config.yaml
n_kv_head: 4
head_dim: 64
activation: "swiglu"
norm_place: "pre"
norm_eps: 1e-06
attn_scale: 0.125
tie_embeddings: false
init_std_o: 0.0
beta1: 0.95
warmup_steps: 200
z_loss: 0.0001
dataset: "wikipedia_en"
MLP neurons of a small language model. Each row is named by its layer, matrix (down: output weights) and neuron, and shows model dimensions 16-207. Each number is 128 + 24 x the weight over its row's rms, rounded and kept within 0 to 255. Numbers have three digits each. A neuron's up and down rows have the sign that makes its largest values positive.
Before each neuron's rows, "raises" lists the tokens whose logits its output raises most directly, leaving later layers aside.

raises: " $", " €", " £", " half", " US"
L10.down479:118131105095112130109139153117124126100191092098120131121129089125115114148134169106141112108111087112111104132128111126124133125130116101123094132140141101147144088182192140103113145139132143115139135149162073151156132158132124151179120147096166146080127103089123148138163073127136159100105133107114124165169116143093123148133164116141128115137156172096139139091140107145104100106130114109144171114096140150123102106097117129111139154144114158148144140147178122107148183115110114132115140100104126108163114136140122068099158155093144142107194132110105144138080112126167188147

raises: "z", "ui", "ue", "rib", "ues"
L8.down197:144080118152100155176142145146172100136169164117151153113138075138131132103182142119130135150146150121071087122154129127186058103147095136122141095112135168132129112106118107155099122131156123154072117169138111148133151142154149117130096149141112088122119108114104138123080118138142112126146127133109146140142158115124129130144146097109156166163155149138097102130137135096104114122122110102120146119113117124133107107182166132189113122134101157103095161124130153167170129124105158107125132110122150162136102107121134144145105187158100122148118138141172158146159105146131149104

raises: " it", " is", " there", " does", " did"
L9.down29:135136123151100151110142175097174179145139137118151153104153094088134122120147125139129124119140134137135159155187127120126137081131135147152115148134115134134151161088188146122121150115122087173120139111134132086111144087137085102101152123101149123081101116094131116145103169096132136137125104133112128133120132109092135128108067099185115127133108134145103164139141108131122121129119153131135086142141118103133092131084157123146146164110125093132113157132123115097146112097113140173168117091138087180081145110159115094168142124107112120122121129149123138142128152143117154149

raises: "z", "mar", "za", "si", "gun"
L8.down691:125126136136167152165131095111097125130176130206163144130097135139106144128152122144086125124104111101159123137107126164141116088123158138147125107118135126158159113118165099196125119144128108149066161083111139107140111128131143118142190146134101138156179105145091114117137100117110108083139135115111112095154068129113099154151113132145088133104129150135116088140135109155139130115094093160115113117158114132089149158126090136144141129124124088140134142114113084151126097153152092138113127096134111171128148119088151122115127172173121130153114163144112139134139100127121116104

raises: "ure", "ris", "ronic", "arian", "ral"
L3.down74:092113108122124108128101098168164128111158163101136147124183130143123135107105141134162111107087094121144152131132138122103151082133131121090091134108108141152131094152174118145136096090132141137131110121121162150140114176162122130146074118122103151107106128087131127144095177163112142147081109148147136128136111154132088125129125106154121142102162148104143107149082144159147117128106167084124177102154124144126156162134164155153186162074128141118106087107147161130186131120138130138109090113151126153175117129121166137126140162104115107134133100124134106134121143139166130143

raises: "ually", "ues", "land", "ue", "own"
L10.down538:141151132116170128128119122140132080111078157130110130154129096165122086147118124128131090137124100113104146141165132102181087142149154159125144114148163103124155101164167098164148095095142127122116102121130144119141134137098129130125117104119107126147141097084097101119140109123118130137153139110104170091076159074132111104146137104096141137166184128139124156109147101115113079140075133138121152116101129139155149138127141144117153108118120123149094127114106142113133124103112154106113083100131123122134112114154138132113098108178153101133117106150059071128125139122145114101

raises: "aph", "ained", "oma", "ago", "orn"
L4.down676:120147111133085104161128096103139132145121130134157134129169130147124122109151095074124104111126120155124127178124134140180111133130082139087083149119113116093140137139120166140146105132123118136120136149127137114095114153156096099175084132160123143149122087131121124166067162145123120131170090120130112120134106123160125148118135137121117130112117179096103163145105130120148133175124194131127100120129097155136120152138107135117108122117099078117109133126104143112188159115156119138110115113197155153119164108105162171120119119133102157147111168152169139149111162112091123142

raises: " organizations", " students", " members", " patients", " individuals"
L8.down464:088169140160097184107124135134121126109106160173160150120122123132136127125121113109124137115148173124121127145139122121143158124133145113107116118139080108113142135094110131172092095118091119121107146141136128088126147105094151153103108129090068145144112129142104122105151139116182125043095132130153076083121125131117120112114147140151108111082111109117110130093130094133194105134152156155106073129094121128076134119126116170117124106103138144142168111150145132112130155145101158134120133150184140132098111143113110082104141138123112150124115134089108128139108076157187143137

raises: "don", "d", "le", "ley", "dy"
L9.down625:105121130193143092131162142084130154125142136129100136073141117154132119159126106119144113134143088165122082120112121089138127102120153118122129105102113094130085132129117144119146083128138123120129128145128125133161126165128138147106102108133116091170091127131147118079135110138177126129142163120113162121152166134134122094123126146112123132106117141079074118132130126144131143192084139129115126147116152108131114145153140131097135166139073177128086181100190169132110153077134119165086153127140152141132124121126167113159127184153127144152110126114098138159155156120162087155

raises: "ervation", "igned", "pec", "urance", "erve"
L3.down575:105132123181138142083075113125092149111151135135138143115122109084116152151138089141141119125098133134119161093099121091140135117115132133131112104119146105122104159121137118127137130111133128093110150170103151109101163103153064143145135138137145126114129133151107142113118185111139135117131127140159096122144138147102085102130105166124113126147133111089126148133132105181154124130103109149099153145143135148114121175157133145140140149084100106106062152109161130142135146122146146137137147147124148100132136095132153122128180130124135071113125106156118179105119155141141107127

raises: "ive", "ief", "iber", "ill", "ice"
L10.down378:137093116120150164134137153130135135148141146109174121120124051163149095114126107145128152122147157143140137160108127133170115119101167142170150115126140112137116077165113139098138121140086158134138135150135090140116087116140146121134122138156101128124153127153165133119164132159095142109121115118143111131122117093100149135117117093134124104125123130129121164150122116107161119087106090106118065111142146157109148174162137129108154108105156152114114141130141105119163135113128134138104060138138144141145096120148160094124086093127074132133168140140126100097129096142131070142

raises: " died", " could", " was", " would", " is"
L8.down578:155096129091144094154153166154145140117116123092074122141133143158154113134131133151124107142140127105138135182074119063160114150128134083101139103144124126100148143113149149115115136077136144123140172105137135103113156079125150086123093153177109102106105128107106153146180152114106170105132149109111171105131171130097142135139089172142087115144081119087118155154158101127134102101159150134132150133145132121121089165114136112151119142147133108125162102110145140126100178118159121147101162139117126150144130156138174105156137126141130119092110119086142148135130141151136155107

raises: " there", " it", " many", " these", " they"
L4.down153:114132068162138156146126102128125145149103138109101133108135130101102105163073111136157131104126128132109138037097115115117101116132117153143111138146116104189146109124169127128159102159081095130128099106146118122128095168112114135111120124078127158089096100140157140169093103143125139140121156116126123147133144134125117155105150087159141130126171128140133129100125159143140124176112112146116131154098165151144128114106098141111151121109161104120122111130141119156137135138116112115141101115103109106111120085143114126125134131114109145129070156110170114095143133141130169157

raises: " times", "ite", "ento", "ista", "nd"
L10.down510:155159057174129144157135137110068104139098104157109139121111096116157106130071131144119078121147117124119078120146137107124130108152151145131120143167151114172151117126125133096120123126110138138129156124116137136146143119129154099098131125106129175137109177143131119128104142137107127130147069111132106170123117075116109132125142149088111101114150151121092124086137124118094158102132140121132169126137138121110134117144138148129143167136104151163156143176202107140096099114135128115103139125127136144167136136106144125094104159149153142141164104126172151159120112082097176084

raises: "ually", "jan", "hl", "ual", "ip"
L10.down443:134112164173146114122112086095126098154106168086118172176124150129137062145156053083101107132098152127119068132108194122168121146144123143133125114151120115125127135153100109112144137195122105116147125142138083135126129133117133131106142113139134112097147146106135115113165121163144092096106153127124125078133139125106114093152106159168166113147126146121110099133151133152095078119139110111097141175132153102165139117142145151138161118152131158119064139132095121152151140101145113145153099112157072135149130104130140137105108108111148119117123125101094132129142135165151149122

raises: "ine", "in", "ines", "ina", "ome"
L9.down454:133163133138078180132132148107171142128142071113117093084129130112154106170123158117080127105101106119109154156094111106173114121144139120129104115134088114131130127151118168160122154148154126146115110154096138150087153127097143099105107140138115135130125115173180121163148130097122097118122137160129135143107156140153095169165142097118083096116127130152120157130123120105158121114117123106130148094164138162132153156153153125103141081153109080120160160099135161115112137145123138113179098153130167128067153135103145127118132138110116155143134095160093134086087151143148161154

raises: "y", "ive", "ys", "ird", "ym"
L8.down82:160163120120063124138114092102080073163120167128159120114142146145122126112139133143162099104115131162133151102105113114145082120128147116161148126128113100099140143108100110085123109177088087150100148072156147138144123065146105118139109126141113121099119118099082130142119163191122112110114116142092136102158096105131157132149104083138069131148088113118116117109146172141148156092141161129128119137081091122118126144145148126132138164145155142108115137108126116115101112152138112111135084127136176098109167118133111137137131153110149120125146162086127145163134096177116165135

raises: "ls", "cer", "cent", "ver", "lee"
L10.down405:125148115130123148126132129131133125135141098147142141112143133074125098148124123136156103109120150123122132107124102163145096090124103125142138087120131143144111108146075097123118082098122109123174138102126154131160107129132067120145108117094116141117171144099102157118078144108142145088128115134133098146135135124144122093092127105157119145155116126122125107122124148110122130124106119133098165152090178134090144128168167132123142107099144126145089168178066118091098129122130150128139167122070149145106145103113082125164156107119056105164161132115086182126145104133151135125

raises: "us", "ute", "is", "ide", "als"
L10.down8:154114150114096134156129109125153130090141111131111142144171145163123133159136139137121119114118123114103132146101131094170123148141110127095125123104129096150130140146127164131132157135101108100183173152119163154149118173123111104102118113117137150132113152116101130136088147110111098116090130180131135143170132108094103144116122144122143109150158133094104163092106067107146168124116141113107116135114149123146134118071111127126127117151127113111095074128165087116140096116100089160133051108128170172112154149157110136138128144116069109127148192162134129108118114121138119158

raises: "iful", "ament", "ions", "iva", "ra"
L10.down306:152122111141127117138086134153149118172132164121105131116107122166164193169134116095185160128111180135142083128107159143153151120108141153148134108109136118156137099132138079160082093123095106115173106124162121136139132093125123115125097106122100105118141110083086157095098121140110139076105077126165121147175100144111153153155129109090128106119119180187117145168127135116133109124133119084116133142111143101126104112112162146139100140134160104108115126096140153112139149091121142126129087141117142114187142130151118142140151111112129102172109126106153089152134155150119096170

raises: "ously", "ement", "ione", "ers", "er"
L9.down0:173133169170101148138089169081084115093074160100145095162085119165111079113143133153114116152129108148142153152109153090125136128127180130148139114125129097138129112152130120166123149107108136084161169136148160126150101104137143102132124121120181111146132094120141137141141117133080113141117107092104127112155149129139111153122110124114147121137092128106109112132113154183104103121084088126142155143115176127091135156121136148099147062126144106147107116123111118144108150133130142136118145114120132123088115127111099140109151129119165138150129134113123098136135100125139119158

raises: " overall", " place", " round", " Place", " position"
L8.down81:145120111151120051155108085152099147126108123108171123159104156148135122129107121095144127141110117158144132122093133119110130162151164116144112104140179141108119109155130111108147139113159118160122131146117153139143116134134121148120134141095124128155125141105132137121147138115131140121134130090130117099112127179139162128089079172115122091115143184124159148138090126167154120135155131138106106138120149127145109130141149124155104116087145109106117155159166110159125121128139139103103089142097121175112162109117149109078114165146173141143130128105117126148124123110134103172

raises: "ves", "ces", "ce", "cer", "v"
L9.down47:131110086114133106140106128154190100131153147157104142105135152093108108141140129148131115146163162144128097153153106125132129143110126125160103145105138137145161167121147123139109136116121118120117115139120129121120125144126139133159150149179110147142128162080121117104148120097148139165101149165126133160146067118177082123072116118147169146127134130141110142114110122094167145144166144115117095163141144108084157153076120104110119083167123154124101113123149135090119089145153154148119098135141143115080136115134129144098105101099102142107145137120106164120134104164111134116

raises: "rap", "rest", "ors", "ives", "iration"
L10.down533:052110116145118109091114132103165141096125133145114148135085133118148151155126142148152131093093106109154132138103081137137140132051129145133131094139136134085118131154115141129095135129092126110080101132094144151084108116119127129129112097129143099109126137112170165126150107136085172141125086133092124104106122116147181118138147116139099089100152138151134078126125131144129139125098153132119112126122131101132178121115102116101153085163133153161098072139110137145153195133155095133091095147156096106115105131142141103118116154138172137115117132107113134093130147117110127077

raises: "eting", "arat", "act", "iled", "osed"
L3.down574:154106167135106157114103140138142103113115152091107064114125141141147116141130139151113133134111108155083157157124141129150115105108110136138147111117098160075122176145095126161131152119138119098101151126111116143099149171136141150106135104140110146146102122139133122120135125154141127141137143173118127185110104140114095139156132150108135149135162097137081146136124101197147128128092108114152123140097128107107122170111173127109101130103082102163120146138155162131102120137151133147110158142131144174117120085104130120100148111157086151171128145143138188116096127116170120122

raises: "ó", "ón", "ère", "ú", "ür"
L9.down62:118150157125149157131093163101096143129195153109150121155107110144121133107117111117117170153138144138147122155130074170157142123130164110130185056106152099149127121173148172147110104155105116129125095105089131111167103091133108119110154163122140110162114123086109143104150125136110127141130132131136127129133168169139129148130153095121096125126136115113087164189114128133143112079144124152125114127111143101105128144188147119114138122103139111162107156145114120128173116152116101065097109137125130198115156126158113133098132109135130177150144122128134112103109158146174132132

raises: "ctic", "ir", "under", "pe", "ining"
L10.down80:142095112132109112127103134116118106143107130106116141120119127097146099129125141098177105153136120112117106128106126124133101147179099144119110151113123140129140110137121151143139146183099134134079116081144148131126170108165138176121129113127141122105141122115182160121125120139145118111086121136108107149132124104082095117146088099096103168123087162108132100138132138140148145148122115126107125192122116118107134162159125111120143121189094096162133134110124104152085101086142086159112101140104165142096153164092129142120132153111145154117137159140081118141121132153150107142

raises: "ive", "ione", "e", "es", "ives"
L9.down422:099131094134105114099142137110107172141087140094144059139102113167096137116086142134104132115143121136155167128103133124120182107097164141108134107120103098121108119160110112118136119117106094155138108153140150146101128116125135143124117172143137168150120123128163172181083134123135096074121158132110153112155147156127139130128093136114110174119088151111122148147152110056112114119114114112102180085141152172157136143126120106148168091125151118141135118151143086143123148093131121122159127138122164119157168176144079085138138127101069140100086117113117098112104134159145159141